config.yaml
n_kv_head: 1
norm_place: "pre"
positions: "rope"
tie_embeddings: true
init: "normal"
init_std_o: 0.0
beta1: 0.9
lr_head: 0.00692
warmup_steps: 200
doc_mask: true
train_tokens: 299900000
MLP neurons of a small language model. Each row is named by its layer, matrix (down: output weights) and neuron, and shows model dimensions 96-351. Each number is 128 + 32 x the weight over its row's rms, rounded and kept within 0 to 255. Numbers have three digits each. A neuron's up and down rows have the sign that makes its largest values positive.
After each neuron's rows, "raises" lists the tokens whose logits its output raises most directly, leaving later layers aside.

L9.down1081:100144168121141218107131157153152119097070131130152099119110093162095147115075115145064079106088160134140086141139140124130141126168131089134073119048091148112134115134151210189149200169104144143117118149175155107165110149081113167082104144104111188107119118127077145129151137151105146065118166212139146153136131139174068082164151094109129175128116090125135139093093138143148148098162135159193060167097105113124158129127047117126114156107151129196115156156152138140186089109118172146140137037118120150153143128124139127140093166177100081134148134065098096097117114097144115129157112126126126108132148162174134175172126084082110164069181091157152097107135175055109149169141108117155117166086114131139155167114154138151059149135113135139116100065141147113154111154093068
raises: "le", "ly", "les", "led", "lies"

L7.down380:107162110109129129099132142142118084107127169169113111115122103129136085063121117209102119144135120094095148120036140117113076131135113046123107126088108110115111140060129102113142131112112117144105112119182073136128147104179110103099141135136192193087099116104137123186111124158120138104097134110146168122104165098214103139120144098175129172122084132144130163099113168132131110127163166172119146104087159125141152060119130093182145111114112170114080093129146195138096180132128137121162072154125145145192124099117111154125133163179144153154169123116064110135214075124092139172108160103121141149129142074147179163137130184159154107078148190122147111149117117164148064137107126075109132155150156103150185135081076178125141177198168117104158133070161128141143149155154150
raises: " him", " them", " you", " something", " many"

L8.down672:136073176138222167150138152160096091161117130166179087138096156080102057144090075139122111189128190187176151126130144110094137185149127179095140112146128094123057143104120145103162128103139152132146120114166124175199184125135203160111126116134096174136130157136149096126134092132163131125057137143109107140176067085148133136098174160073129141095168103091085159132109147178105121148179079107169136221149083134108107120125135143148137094104112157149150170153176095115126041160144116184136103163149086166128098175162135142090125122185170176170141129099144080133184123147171142064111108115131162161206116167186097138155167165033152092097147160165114111184127096124146120094129091158126094172092186095142043095175151140129114147103153084164152133137133118091159135118119081
raises: "cade", "leg", "ities", " fact", "tain"

L7.down929:148169122124106097089086172122107132107091173157120085154141095082090109047106095163141120130100114137147146144118149109094097154145067074129054161132096091129131113057159091096149111089137148128097144055169089124104135077147124115064119065111165208127132098134151069182179093176142130123144185129137208139125143119144118153052125106138074164158107149106107117153143168165114109095180111117141111129131124187139101187138093094133166077161140150088111111122141135183098153066108175102125108170137169137147097134180130115153118137166152145168156084149139114111098116147115083168087159099135082115113151121161141127150158158105165133124125175135152107135063123166157139129110135088116184158101139152163162163074078147161111145160184145161099135155168098106135123103132132
raises: " it", " them", " this", " these", " him"

L7.down351:167123172135081120104099143094105122156120073063102145091140077090098085133174149082154149175131120124118109180194124138152127119085138128111132152084147140146171149118101179169145199086073079081114121130084115085102127119126175137096201175140110110150158146054127181162188090140165076150136125148151149139113107203081132116109155110137073209135123169115106102159159090100119171145075065128135131091087171081192197132105144121114122101084105095122138135139104161114129053128102096155113113130149155112120093102103115161093152094084088152123108181175155120060142132177094157133084162161111158118087132118153156199126177167152135158056165141112120154151134112124184120102101189171147177129130129143130042189143118060115174125139082150060106123113156062139123158119110153
raises: "uc", "cation", "ness", "ugh", "sco"

L7.down4:128146064137113081128123151150111121109136150126140117126114130085107121131079138129086162085124081102097154159160108171108080079196090000094126107141151161147138104088109092103135095075183099145058138106129102142110114147152116094117095094143170204124133123140162142163144150160199136125150123127122118108112107084167138156135161131180123129106094104112180101127100101087118155114169129118194097159082127160096103095103103120168130120111112119120141126113155116126102157152149106082171147119103121121168129139135094105165143097144116132187175095145113182159125098136138151203139144124130152161090133084203126133197041109087119112145115138161131121131156143147176127123158128093112142133112145104120155126102162115133144137151147119107100124104156120166153125119079133
raises: " they", " it", " these", " this", "as"

L7.down1150:093084062197088121122128085136154154160114124154142155125117127139202148146111188160161153098141046210124094095141122165164139121146156151159091103143118148114100109095141110205071152121074185143158120088174124175142093111147138137136139093131153137162066155107165156153112076170084160114165089129153151143096089150185082155124158094189106189182076116148125163064079162141129150177133136141169175168110134099165168157142119096088178163104120106160124118169116162114114097183140146122156111140156082143126092142148145207147052105129168083131092097136189110124104198112177109076097144124141136129101146126119131113077096175153145160171093134165146186143148113121077182113151114138148134119120154093171160155126152126156111145114063121101109066102144095137097148111159116
raises: "les", "lia", "oid", "le", "e"

L7.down812:230200100134109119094069182128133073106141071143098106121146097113103115102134170150178122171107160144143103137111055181113102099095151140125048131115147175193090171128137143171133143138131102122078088142101087117186138147142170132218058115099151132149167109153149116050090130136122103123199136076151192136114149167135118168060129152116157134146154156207172094176130120120154133049125102070163150136107124117155167141121097131134104103138102104143115111103116091124120176127180158113127157144050123111134193099121151163126104150136137103129146127153122131140108125171182108149133125101146089178152114118140136134126101148129138105162132158204121124127127143221126086114171128103144142106111134053130107160142068099132140169140065112099080165088182128160083153137144143
raises: "ties", "age", "ty", "rs", "sk"

L8.down890:140158168138064092108147118101153130083119168131174219123102155091138180189073115179104120135129173098126107191144140115116150110127145172106197126187140134096184149173101079131176143112125123096126130112090194169133129162091125129112113146118187081124058107164155177184142102134111086161090131115027115113066115161105159106150090171139109164180144097122132123106099122171083171082098073191116187068150137148090099096161162116109111125147112156160104106151106094197165144103086137169161150161131138151134144119200123134171127112101119123154140105179172085085153134109145138189068133171159125103088106131135092145079129224139153133168149124156163133139145090138104109104117115112133103117110143139187047110118098158130144105096163122107179146184096082147120130100076127
raises: "ice", "ically", "ic", "ica", "ika"

L9.down868:084095164086139139104128181180098109081165112094109109167113145117175072120108163170122172099151157081137171162125149111128146140131161117121117087121193153091130155116119152104107108127172097097093149115190122130114154159150150072132201083094073066146105146134145144104145113108111106136094149135136120080090136162137120174067089078208187137095162137199102100094059113158145098095157181156139191106125118151206127182124145114109058146165150131058043124109100109152116123137051130135127131156191148118093102045171125110138127162081183105063116140146212114154126107146125109091135131141102124119140177170137123104167113170102103094165083101146119108191131099183127091135149124146154130084148125122161073145076097175130141145143134149120101141134098127152045129144080071
raises: " are", " were", " include", " have", " make"

L8.down821:103170211122134111107105127142120106046108154133105149147163148099128123129080123181127116154120175120123135093105117106158154157124090093116135105100093168168107145102110065110110135124137085130155140119150157120115132092144057069082164140160095183131125158155106151186089194086122093082132133099091134168116109174118119116118140163156145119178108079165093162067143100121128081073100089076103132151169200117070142134138138062068134127139140113164140169152169095152170151105169097162128052142147132198165165117135105166145084088127178160159171153185141065087141076084128110140106084167119142102108085056088112094121150104176119059121164129132161082097115082119120144067095124138160081108192137098136164127120187138146047155141128057144111112116126136167090101136087179
raises: "ice", "ic", "i", "ising", "ically"

L7.down143:120122088114098131151130096151139094095157114113205110173134186106125115130138142137162103141095124089110142108119165129138141108195102114084153116096121213104125147122130141100089149149150129176166089109172135135115065126183127161084139146073124133157148142130112075162078082102128133131163057139167173065134115071117142127151145116109187074093090070160168116086139183131152129097092089121124146171145082137075116107114115103108141192195127184124088137124135153168071130117130134133185137137147111098187185160063088118139126114088157133131204098137126153171137201135128154126136068170170122129106122088095136182165129142104142092136149135109113105114113171157099169125139109146112149141125181183146117084121136132095133122075138135214113047172109170139097102074142137
raises: "v", "form", "ver", "present", "ved"

L4.down918:179089122147093124104104122182135101126149118189172105105119154096172112120113119096120084146189161094115079126140188177192157128152100107162103151106133117108099128149121042128154098160134133156136183156137157181167106092125135116179124090133074149107090095161146121134093159125166111098116110138108122132154114128128146113187192139083104114153173159107126123108108079122132132137091065091139141164139143107111185118141215096120086105127135179114135124111132114100178156139145085182181129147102152136100155129131105072136121185145122158122172178140138101147086135095168101089152069133153096165108106123126085060134076102107168117109071099121103209125142143155141182126127143127141094172130104181097085090062162186143134165078127179131146125121148136146145131153123143
raises: "y", "ean", "ay", "ale", "ial"